From a checkpoint of a small transformer trained on Wikipedia: RMSNorm before each block, rotary positions.
MLP neurons of a small language model. Each row is named by its layer, matrix (down: output weights) and neuron, and shows model dimensions 357-452. Each number is 500 + 50 x the weight over its row's rms, rounded and kept within 0 to 999. Numbers have three digits each.
After each neuron's rows is what it responds to, as a language model described it from the Wikipedia text at the highest values.

L3.down1829:480516494534430517500483497548447530503499469549475466502500469514449507517497552544597541440498424511365457422554457514491495424501598525508456467524500547575374535549455475491527526492524570494527575404482520458502482472505502618566476453567471508434516662517475530570570447522458544471
Responds to: Tokens completing fixed multi-word names or words, such as Tennis Tour, Bench press, Associated Press, BWF International, plus mid-word pieces like comp-ress, Enc-our-agement.

L9.down1848:444458490524503552484489470459466461493474530470544502486483545433489486513495548558459508520481464432465491447483508565549413600425410502428536563507436454448565435443491526556602490472493557448455647491565487492548444566374506593524530547542519479551528415576481537561506522526520425543
Responds to: Words or word-ending pieces that complete a predicate or adverbial just before a comma, period or preposition: as well, respectively, alike, -ically, born, arrested, 2015.

L3.down767:614511541476485514475519575461487520511494489529512388535527505505463443508509449499413512443574440532480606530538525350452498521449490558550419533481558504519480476474580534386485510524561524469585478442570608511492503423469519489532566517542420500470500460483400525519492582457481454422
Responds to: Fires on single capital initials, their periods, and short word pieces inside proper names and abbreviations, as in L.A., A.E. Andrews, S-10, Sleeman, Gravelle.

L3.down908:465553679491537522483471488469501486531566474523593527405556570568590495434476458481431478520519459590495523501533500511493499515385577582528474551526553394483521532508498533492535512413433538493542471471462470513490519511559470532514436496539546484493492494493474498588498537570469425477
Responds to: Prepositions like of, to, for that a preceding verb or adjective requires, as in capable of, adapt to, allowed for; also scattered mid-word pieces and table dates.

L3.down798:476543538504516562500564588604430420550500424438482437471515542538547584430455525397456566494478381477549471501405401523487522487523523433493415435534428511475430533452488462496494460407441467490553497527495476506608464561514488413531515504500446501570507392475554570465528469492522532438
Responds to: Middle word-pieces inside longer multi-token words, mostly foreign names and Latinate terms, e.g. Cerú-nd-olo, Hyd-rol-ysis, Inter-action, Y-vel-tal.

L8.down1157:455490480462497554470451634491457482589518516483518515525461538500549520505537456456515507604375449539510477518515392514447566490596567505419503555447456457502541509556446515468459439490428508504440474514510507529516468565523479623508520441489479528501556583507416523527474495509515464456
Responds to: Words inside Wikipedia section headings right after ==, especially See in "See also", plus Champions, Retirement, Legacy; also table cells like %.

L8.down1537:528459376495490457493395528503491450558472506548424442487531406486403452451555556438613558597501547493396484453498461543541455506522429500595426509550479534556534473450542521542633483526512535522519519571514539531497541520513479536487484568521564479477497518562496429364426530476497505499
Responds to: Mostly the word "first" after the/possessive (first chairman, First air date), plus negators (no, non-, never, not) and "of" in set names like Board of Trade.

L9.down490:430484463519442520436550430461526515432518566511486453533454429406533543564484443484513524512458493467456432504476481490470485521558477564519498453488459574438560410558513566459503447495539514516563405471545518530493515479443484427421463489539416540427579439523559484534482497577494548460
Responds to: The first word of a proper name for an event, award, competition or institution, such as World, International, National or United, or a "the" leading into one.

L9.down376:469471424486515537540456564450586452436460545531529449445465577538638500449446562461562506441566486458648474540523536523407474531498593412599505563468583408533429506498486479497538505485427455518503495522525579547587543546470486527459489403538504464522544507473500471526425420495453454447
Responds to: Short word-piece tokens in the middle of long, often technical or Latinate words, e.g. ect-op-arasitic, synaest-hes-ia, antihist-am-ines, pos-it-ron.

L3.down1376:464471564496336512595455492564434625442565452438489536418483424506468453500561449527468467572435478402481513572522528455480521519435572461539512452468478486515536475564544512504501504418513406446528592437511534437456498511538532533409547431491455476507470426550490487397589514517537508473
Responds to: Words opening a Wikipedia section heading right after "==", mainly See (also), Death, Legacy, and biographical nouns such as career, death, wife, years.

L8.down1826:513480498515497423449481426539512453539437526592477492486575529464447487434560474504544456491497492516474583500433512451548515614485472524525464491510458362511692478473518478418523432385623445454346555387519519511543423549435544481544467452519577522519514435490525555535411398509519458470
Responds to: Final -as/-is/-os/-ou pieces ending names (esp. Greek surnames like Tsitsipas, Gyzis), plus the standalone word "as" (as a, As of, as well).

L8.down474:505600485456544468501473516438446532414486370509469514513482501481579461464483582430569439465484503511450449511514426534461435538462537438388510525516523536480505423550546477547582453431477435511519470472605488558504488562515433492500531435447559556439457499562450493493562516511601563506
Responds to: Separators between digits, mainly en dashes in football scores (3–0, 0–2), table pipes and decimal points; also word-initial fragments like cons(piring), dec(eptive).

L3.down1694:516523581531515518490527555466492497566540543516577488548396559451440411574559563553540461479409504472530465499544548479522444513451508425490434579505394463506525428435457522500479457517515502471500458455517632457518522510530559488475541552545492588425457475563458463539450440474548479560
Responds to: Second word of fixed adverbial or relational phrases, mostly after time words: shortly after, soon after, years later, as well, so far, right behind.

L9.down621:483531556552472474488534534483505563485534509518466566433485515551427491456495433548546543503648472559540545485549427477518383422515466517504565456507540488433450475574526534451496403462551492535493528522373533589463439544457505506449518497447492535509535516555596518410515481505493530430
Responds to: Mid-word subword pieces inside foreign or unusual proper names and words, e.g. Soc|ied|ad, Inc|ub|us, Pomp|ad|our, plus weak table pipes and list dashes.

L8.down1150:441472497493552516452478515568423461477533501542493440526509538607508473513489489439428563372446495514576518547548523463504612522453434593445516527445489577448601516602468474515379531433484548513513462606520507579573491525403506537451537557478506556507448536485576395433482444534434512524
Responds to: First token or word piece of a proper name (place, person, team, organization), often opening a paragraph, such as Lake, Wong, Fair(field), Ra(ith).

L9.down859:569560574507518510537479485600490469436517529521497508528468472473528431492486537519429430400421444500411501519474525548527537541577454464513550468504537448557518477456474538508500413505590518414492410534539499499573516527488435562505510488475498472439435462401436541403526516512447517527
Responds to: Determiners, superlatives and prepositions just before a new noun phrase in encyclopedic prose, e.g. "the first", "a currency", "home to", "the largest".

L8.down1557:476533563471501447601493403494562473532499523463511518536427492430475471468480563498431496424527440487467490506529488470544489464426480461533468533587536546493599489463564560460531486567525514523578512434508495476590473502489461573450466549597556560473513462554492440490459519531362447487
Responds to: Prepositions, articles and colons that introduce what something is made of, done with or equipped with, such as made of, coated with, carrying a, Propulsion:.

L3.down1145:536568424551481505563464523591429545439587420448401479479456464575514516493623448433542507582535509526560559479552499487535503497420491503519534554471386451491476498579437529524469524463525464594391445541465462455441465461373481492509477502461351573460432447484455423509467491405391440450
Responds to: Dashes between digits in sports score tables (3–0, 4–1) and hyphens joining word pieces (quad-core, single-thread, co-Surveyor); also time colons like 1:21.

L3.down1635:559502511522454431504573513624469467445539522528600549516423474480589569488512447566597431457612582460553502474559520487539502516415427525417534510541497447564459533515492544525486534393591586518473564466508481555530445513481571523472510526455465464491483557510478488555428472465491458534
Responds to: Word or piece partway into a multi-word proper name or capitalized acronym, e.g. Montreal International, New York, NAACP.

L9.down767:527434507475566582481483476564488472435460516447513425478440450512410513427507494499470464514605523539455446425521494522487548464551468446468528562498541485585589524531498447508434455521462442554471492582558509525522478451479528516451523520400514495461510551508433541496501456532504549429
Responds to: En dashes or hyphens between two numbers in sports scores, such as 2–0 or 3–1; weaker on pipes in results tables and on heading markers.

L9.down826:531548533533533540545510453482569497448447580556426458459456429445524383564502579456454520521540504503488590458517466545494499439562481553436458514528502503524513482558491443522472498342436486511412572536499649489446579485606546415457482520444578478547529386442550523464460418526479496517
Responds to: Fires on word pieces inside titles of films, songs and artworks in tables and lists, such as Pursuit of, Marriage of, Ho Gaya, and on "See" in "See also" headings.

L3.down1518:560421471508570475533462562506508469548474492448542506468525452460463507409450479479497471576549403479479554441430418554465512492466502439529521520512548486509532553522535426494457435458504486416464422435409439517518519554490548513524508539569438563556557488478551660579546563521437458534
Responds to: Second subword piece of a rare word split into fragments, usually foreign names and places, e.g. U-g-anda, N-k-rumah, T-ing-itana.

L8.down213:431465510500547573434542423543500564461563437466507543466451528471512495589537485424513578557531481452522546444553436515498459495451541504476486599531489511528539535563460468532588495531581494576521547547430507433488559469504522373431581620579437612486509480591588491544571432509462506460
Responds to: Sports terms in results tables, draws and stat lists, e.g. Hard (court surface), draw, Seedings, Replays, pitcher, blocks; some non-sports table words like lb.

L8.down1763:496441505647450448520478614598496496519541396516517566502523532471468435494511529535512505468452406353465419426504435526554473483456523485415505524518351568497493511640587530493535487473538487491425553511481392466471506539493509505458500402592493492415559472473450496515463495498536433530
Responds to: Line breaks right after a sentence-final period that end a paragraph or come before a heading, plus sentence-initial In and last words of table labels (electors, votes).

L3.down681:564561543420543543518459446567504591395492604545438580515425507484519476334510471417533493469497556420483483442473414558430614528378513566485528578529516436514493497566494531454435527502453514596502450548463556563493470480465489467503507434515624528467426485495478478550491474385560505565
Responds to: The word "as", mostly as a mid-sentence conjunction or comparison ("came as Democrats won", "just as valid"), plus mid-word fragments of foreign proper names (K-ä-llberg, T-res-orit).

L3.down695:440487383416496424546537498448461523559563440518402424450529516634455549509440480522460523565486438522458467508617469513509568418487493481519517526425550497505540570515452496492485495432517585468530522411498502457485483431424470516505525435543420527552498423479541468474513571541511527546
Responds to: The line-break token right after a sentence's final period that closes a Wikipedia paragraph, often before a section heading, as in "...in Brattleboro." or "...cancer.".

L8.down220:492486459493378382497460444490425526520505549532487480522581501531476512485480609526448435501474512534513488502490520547433469522501495537484435470495414507554568527496509512558576472468507506598491476548461520494451514491492437491497494512564399463439477607566415413479450453551483543560
Responds to: City names or their final word pieces, often used as modifiers of organizations, teams or events, e.g. Chicago Tribune, New York, Pretoria.

L8.down483:550504529487460521531507560498520473493456528466421456479510532516496507425504474506495467497554543541497499485567489360491594506514494551580456498494487418484421532614498473473524462561547425435480505465620508517518441439432484458580535452555526448504453476546536591436523572512451400468
Responds to: An initial capital E opening proper names or title words, e.g. Eibar, Eusebius, ELAS; more weakly, header words like History and Website.

L3.down551:467499460528427394562426468493481516450491507488487462480441402442551512440513594507470514503488615428468517513480489494605378563506423557582448514500467501435610594547549468539467479429569496478487561439575553546487571575540501555557530412457489524442497487541458483516526597566597530525
Responds to: Ordering adjectives after a determiner or possessive that mark an item's place in a series, mostly "first" (the first president, its first meeting), also last, final, debut, only, original, opening.

L9.down1072:488573558504419499496531443561565537538485451477499493463486526512501522431513562518533487462394434509642498493582602518441609412500442549475454478472538512555450554480530528508469453552486371383482535502535418502533526508494399515419421575560526559506616574527570414471472483534518512430
Responds to: Verbs or prepositions that come right after a full subject or clause and introduce the predicate or its complement, such as to give, at the end, has been.